Weights of a small GPT-style language model, trained from scratch on English Wikipedia.
Size: 9 layers, width 224, 4 heads of 64, MLP 448 GELU, vocabulary 8192, 7.56M parameters.
MLP neurons of a small language model. Each row is named by its layer, matrix (up: input weights) and neuron, and shows model dimensions 0-223. Each number is 500 + 40 x the weight over its row's rms, rounded and kept within 0 to 999. Numbers have three digits each.
A block is one neuron, or neurons of one layer that tend to fire together. Before each block is what it responds to, as a language model described it from the Wikipedia text at the highest values.

Description: Mid-name word fragments
L4.up54:464505516488556513420441514553457564468508482408508494528574503507470484514493463539503459507472535517528475534517492432538521546581451534521396501494405548528490471521528501432465525558490577510497521495517452504515411535486559485476495538541540539482485513514460525566529525526469536399573565509524522474552551543564491507567516585484462478527489513503479555523536480519523540485455427429474492492554489489427537493441481474545444475481539555444470445487504544500444470461471538503529566515448465529489551470550536449441484454576462583444497493536516500486531493500550449413475494530518473461468443459509511460501508477465608476517490544408481467498491522479516508481464
L4.up94:495522445459426489522506516512437543468462532484480410475537451571481462477495522542592500520481541423519444524525535476583508490502507497496491449499511554559448471540462527565534497450465498458489481486546467505520484510427545527529477447503427513469529520484545474525545465493509423503525488533440563548541487546540508427469512529494483449559407504467485469472496491525479470498462437541455457470609567463487526520552540603509488467522518452480430420500428467476470484506495521559526495558447496465453532470554548520482479460481439560452568542527611476457543476524570512503467569518528550525552473430470529555466455504533480484553510522524506460474560462508484476481483
L4.up124:532462485520527567482519509549476520514485402509553586484511524599442530499455471510508516542440510514551494586505489439549566580537452465423443473492498483534505403557517510527513455542454538466509527537430495484482458486540507505510546553524541470468450484507582418555440534467492503490450465571486466494448546528509521435500450532456462545518516486459427562461509479467462515526544481477451471447515439475514497514530493500465446454487541467504486481579480478470512490519432483527506454523452496508545444462446528523500504447528445497426496493453534529518433461568497574525452554537582541421593463474468508480504488501511546473520443475556448530522542511493538528542526
L4.up168:591498491534472512562528493601504489471578519520474535515488545510509505562491437496528544480479516501508501498522500485559529545456461489483490532531483498476536466438511513547453514474511546506459498447517517512469570439489603583437545493514550538448501536506505438526501466457488534538449516511451466472496567502506557540565490535510509474515484458471469519552527537558518541458441487494488515587530497461459478485470476466418490474478461442531434522491466484512492519509536497552501442531501498459544418498454518503537433526567461456499481557487399492437419470436451526523467544550393425536506469508478424432531464444526569524581469530561443472450521538470456489566505
L4.up176:514503531484553554503495469602491529467543510498454571484531473529459549499518490479459556562471497484470552550548460488530492605551540434497498469500495538480553471522470536445583526486499568448507553542481509482453477475475532534471495476597513502458528491478451433506489511509489532452459497565457475478465502432565573502448447512486487492502502462429514514429537511475478528443544479388588465402452532400484483527529476495486433459489570463530475514504522516508420547457426485515515460482460481553512463503516521580484462469492470527500492540521432494495457469526438433453464486529528495495570444485467530538499471518556511503463538530514546523553481469566606521516494
L4.up184:565520509422519470416449467540517552504519500525510517451511443463453478488520474623510451514477508462408473539457551461558496567570530504446482501497540471583538509495429444506577557537493505562568507475491515493481506456497491538566481512541482527496459468476466511493509500462501434462485497532516485467506471467509433498495455480477502554482489542447396480533517489557450520534436460507434449482477479479511519512530460538483491516417600513534488500445543540481510450504445461499534497530522459460500537476447511436491607475579563573504522524532552498532458516526439498559526524509538519477521432530464562557494528504521448485495403520478493449483463544557526536587494
L4.up227:515532512486514445465483512515415440498499477485526473460525494487474460422574500522492490522493548485438423559451496434571529512505516408566609463500430478470519461534464465518543450420579530537506445584580477503451512539455513586538538483502557536468487501518545521539517481465471494494568451486493533490442496480556526448550506494501512485452514511483526559514543537455452491450539455561503529488521526521510494545508541503497484537463443473512474500542485515457528553458455446562421513519404541499479508520413559491470506450457478493531523538492487528447434501490525552521498467528503587496480450560465462476605417554492543502487491514534482481542560551464549458476523
L4.up302:492502467463431474440472573548544524576466508507536528526515475529396514546505487551426474521506531520397469485497528518480523529539572477450435558470527443451494481550519446487464498483510468499614516472506495546477485483513615530559447550454519520451468489505497514479552512442489464550484533422414457485461506510524537501576465516585547459468485533466490546506552500483464439510526554564437463454484539512504402464533530549460464467491504420484562463592488481462459467483453504476543551497532486547553448482476521493495473527412502501491488494535458536508495494547501571526510495541440496473565501510491460525537518494523413505501501433497497550590503475453484495490487

Description: Date comma before year
L4.up7:445495440447451513517453500533541463498530542519518484518545502479460532512470510468542488532468509478513491529509459435512496481487490460459598454533386568528443503469491577544548432507483509523460445480530478389512481493521554578468519479563551560491588477430471520568561578584490464458484588550494461502635435497523479519494481496501487526466502440461477473479553549460505480473533516473467496535536554479534503531437508485439526509507494485542428571542451498466536517513515502465463510522513488538528479528519515489507500404510479513473488500491491482486516431467467497483552518468481560532576482465522556502406563438522436464483408491510554491496552493541491496540540
L4.up133:478399507448484520481520496434486500496460515541488511489554511491487535502550509508497438561533559465544517463495444459387547469505551517436510494500515497560455498543492496501483541535503514475506417441469481520535520511400524544506498457541468417539449497494518526569485458430525603521507587438479556522463527578554435496488447501493537513576484380477449519589505466460496509485450458492506524499570518506490521483489497510482483507484489525565461521421487522507549520530443553514493456490455537446509478454537516453492523491512503573467500582452480491534483541509517427465532471555572491546511567419542589489443568482486521472489542526473556473495473502473524521550539
L4.up144:456548477421453510478416565519448503560493515466476502485572493474503566504532466435421493507476503493485464460491588549485522551478519525486520509499548423482461501538466460524592494471471463540605476487539444465455477482543505519461451470590495533362403513563529507484507472482535569492528539578550516448519496452459449534536472494510458487530503494504502545589471453507520560546514477476478526541493504439501590477485547437523506471520450529490527415512497462471560527498459478464523546472509448466475485461484463545518483447519546484536529542480544473539520518457496491454570463517553473463563426480495517475505526477498508548430461479499514488592499509440571513471506
L4.up215:561537493516501467542461462469454514455514473514450445441472485449454575506548454448507475490505505460516511545467418514518533496454618527508542475514490456476537499500444481534539543530509540593509492547473494479510493527466464516429380438536551504560455558468533444466502530561524533455542483526461526447478603488547507527493529423463452509493577504477534585595534553455525427581486498544444512505535524474466527496508485419508517472511517530525547489485532483483515515476493507433519492446443424583563518460543529454520502429483518514556489489515494508500536486511464526526452474490553501500415500438432463457493522473471468515530601539451497513491526517510560487490518
L4.up295:578515461488465560531450574450494519564404507501455502530484447493448502483460529469527525571533514489528405463580454504513450548578520507503566456412472562496512487518532538461514492583502530543431552486474496538503488423500536541537434503482461466571525584454531553448524473544517536557543485457567513482502522502535489514522469430498481545523543520464428536475457503492490537498444502527434449493520491433493416485502449485517453460534518486545514536487453513500463483564497516530435463485502499557520434471520473571477472468543513496493496505502460519535501443505472480418447439528547519519575512509445502515530515526498541470545520546460504517571589519509496410447423
L4.up316:509484479538461535496509543467506515484446545510611533510519496508492532510402461555461496496449554496506438428522444461492442533468533538516527492530488467516514480561561460490366555557467496500521533533468410545523461506471546510488598574468451479447513588537575449539454496524555467518464497525473537465553601527512499547528519538476523398447472491549457528499464504422465531549438479515477515559443486518457510550457477525515513532464446499465551485482500457536448508502503489482486572441450545495548517521469469500536481473503553542489480500447523530466535537502482541474487534560460524466481539469445487493516479519535466469525548570516466459534524440453535485416423
L4.up376:541530468505448546544585543529497447480530549535513476455534509516528481496580521439409506401474479534567445395484499448459479511519431557522483456488549520528438523492529429506506510509471542565514476531509542466508486511544499480483477445564476485520500498538537538424548544534509471574484542437489518506524499460491444468511500516559516516430439489475506448532521516515539543522436511527476563514489431471506534507537465472444514457507433502489562528517473527477559554444428469596539518425518423440543497475423474524468496498503530477535578516497531490516442446529556536474565463516530568469491520575527475517485493473485449594493434462507504462497440515435465467501542
L4.up416:496497418552470420485545478514513589453533525554407479476504465429523531498555521428502509506467550425544545461501522473441494544501502505561463496530519559451529487448564481536519567484542474518531437423530506460475535569461526520516469555493465515554534477521463550447495509515498465454536475524569458464593458433554409517534529420519495506469487504471500483512468432502469503433494502537472451507550475486536504574513504458480492527483368537495489436511500460480515510441454471502451527522526446524565504546478524482585521451597483549534518600489478492460500538478544481470528479518490491500512479494530522471474531535574520450513508526441479540537518471519506429583482

Description: Mid-word fragments after an initial letter
L6.up26:477523525528531496468498575512503497510485506547445500574440535429505527445514505446545468463454408408484465477498516480463501513478498531458489466490507516491482508497478530501493499444513506537493554546536515581478476448456465580468517400475528534453554467515509406498438470462400406542486588496490538490442515474525546429487525546541476524502498557464514540503484432442520514529499465571478474619500567432402470400470480443505548516491589479513485475514495500548490501529506516500498550487446521470544507510571503466520524512459503431494483471510447461479502522465502512509527530507468571503536484535564583512549583502551559530535513520457503475438532500477486523443535
L6.up162:448468505547549473505497497412600541507483530510470500490465544543461429526530513543439558523520521491504512533505476451518414526553518475446486505468532429501537493557535536492484509475424535535450491561518451422543466511484489526510505397467527478454529551536473466461454512458460520470520565511490475488621536532483450460484546477524558498548529456475557507521498593475543544530471518463470490581504460470492443456515529512483513479475489511543401597513533508464387496487525482544494554473535534468539471479532464453552469486390492494551582522464520541541491464481499470518564501530485473456523485537486500431463449475459581499544442512542518433537527488475512536463503
L6.up323:528514472443512557503476558457428537459530515581395586476432469540496476491536465541525459510498503476505442514531483488543502506492481489561512421475479513527557483505524506515563455507509547583477473461447471499475496510434461567519543457487561466423515494545509492514475540452505456360523487507528518467468630506516501408534430532488520535498600493524482511513583528530464450476470451558416523537500460502426433487426479478522536454526528474508477507566485525494527549518487573451432515473509559506556490491517486519450511436498460496525531513471534478547498457440503567533510485489447510486570441464504512518558496519472525487531535503503522522527463517475509565483575
L6.up359:507542413504432509613457533507551559466524468467490518500507503425441480524587415592527502467534499540502507453474566480526505487514514533483491491525449483544486462502497578523535569456551475587476528496459411501597462500431490471470521481533510535509543511498473498467575480569458439483509565501485467456466570490520529488567448483490573518452514469457507536544466483465446492440487483500472484466493460434543463506443483504510534483546498578438430469520462524539530449512501491507521540440549511491437492510506520476443481428565462498505606498454497503515544456487539531530417481457509503461513473553525501459504480540548592467545446555525481524504536440458474502525508

Description: Month names in dates
L2.up195:584469494492481490541501532518532474470449504436486494502482500487479572495611458494491474517448538527485509443561554528495477505510391584580543430528490473558437515450554538510476519564526506491525556498475441556481470459481495531483534436534517472463492476456432480493469531523427567453529519517524458529521445480465450450460486477491517416433468514465550532446525477468496546498486509525520516541458477435505483534456486523513453546569565471464413527503514500512511593513521480442622518502544462525545543542555475538485538475476480474463473476454493515504551494494455496469529459450541552497452500631480525499527466526471467469536470499571485492465415543495449548452514
L2.up241:557484497497454463469527507503542498489577513513430535559527463479452512510460530502537417557429552411504513542461562570415499451493473469522506420544503617540546490464545490468480553478490543487507440477481480464487506463510446553513516514589562505520427497541482500458498470539534531526535500518503481520536476489427485525520493496521501556508504527488497493466479527424482592482474425477486497530497472455535471485449522532514506519456439514509454482483454420473486549589507560558450467422521500433501540531506578430401497480578455507538516576516482498520538480503543479436495515511501467556553467453475535417447479542520462458519509465504565507479518553543577482475477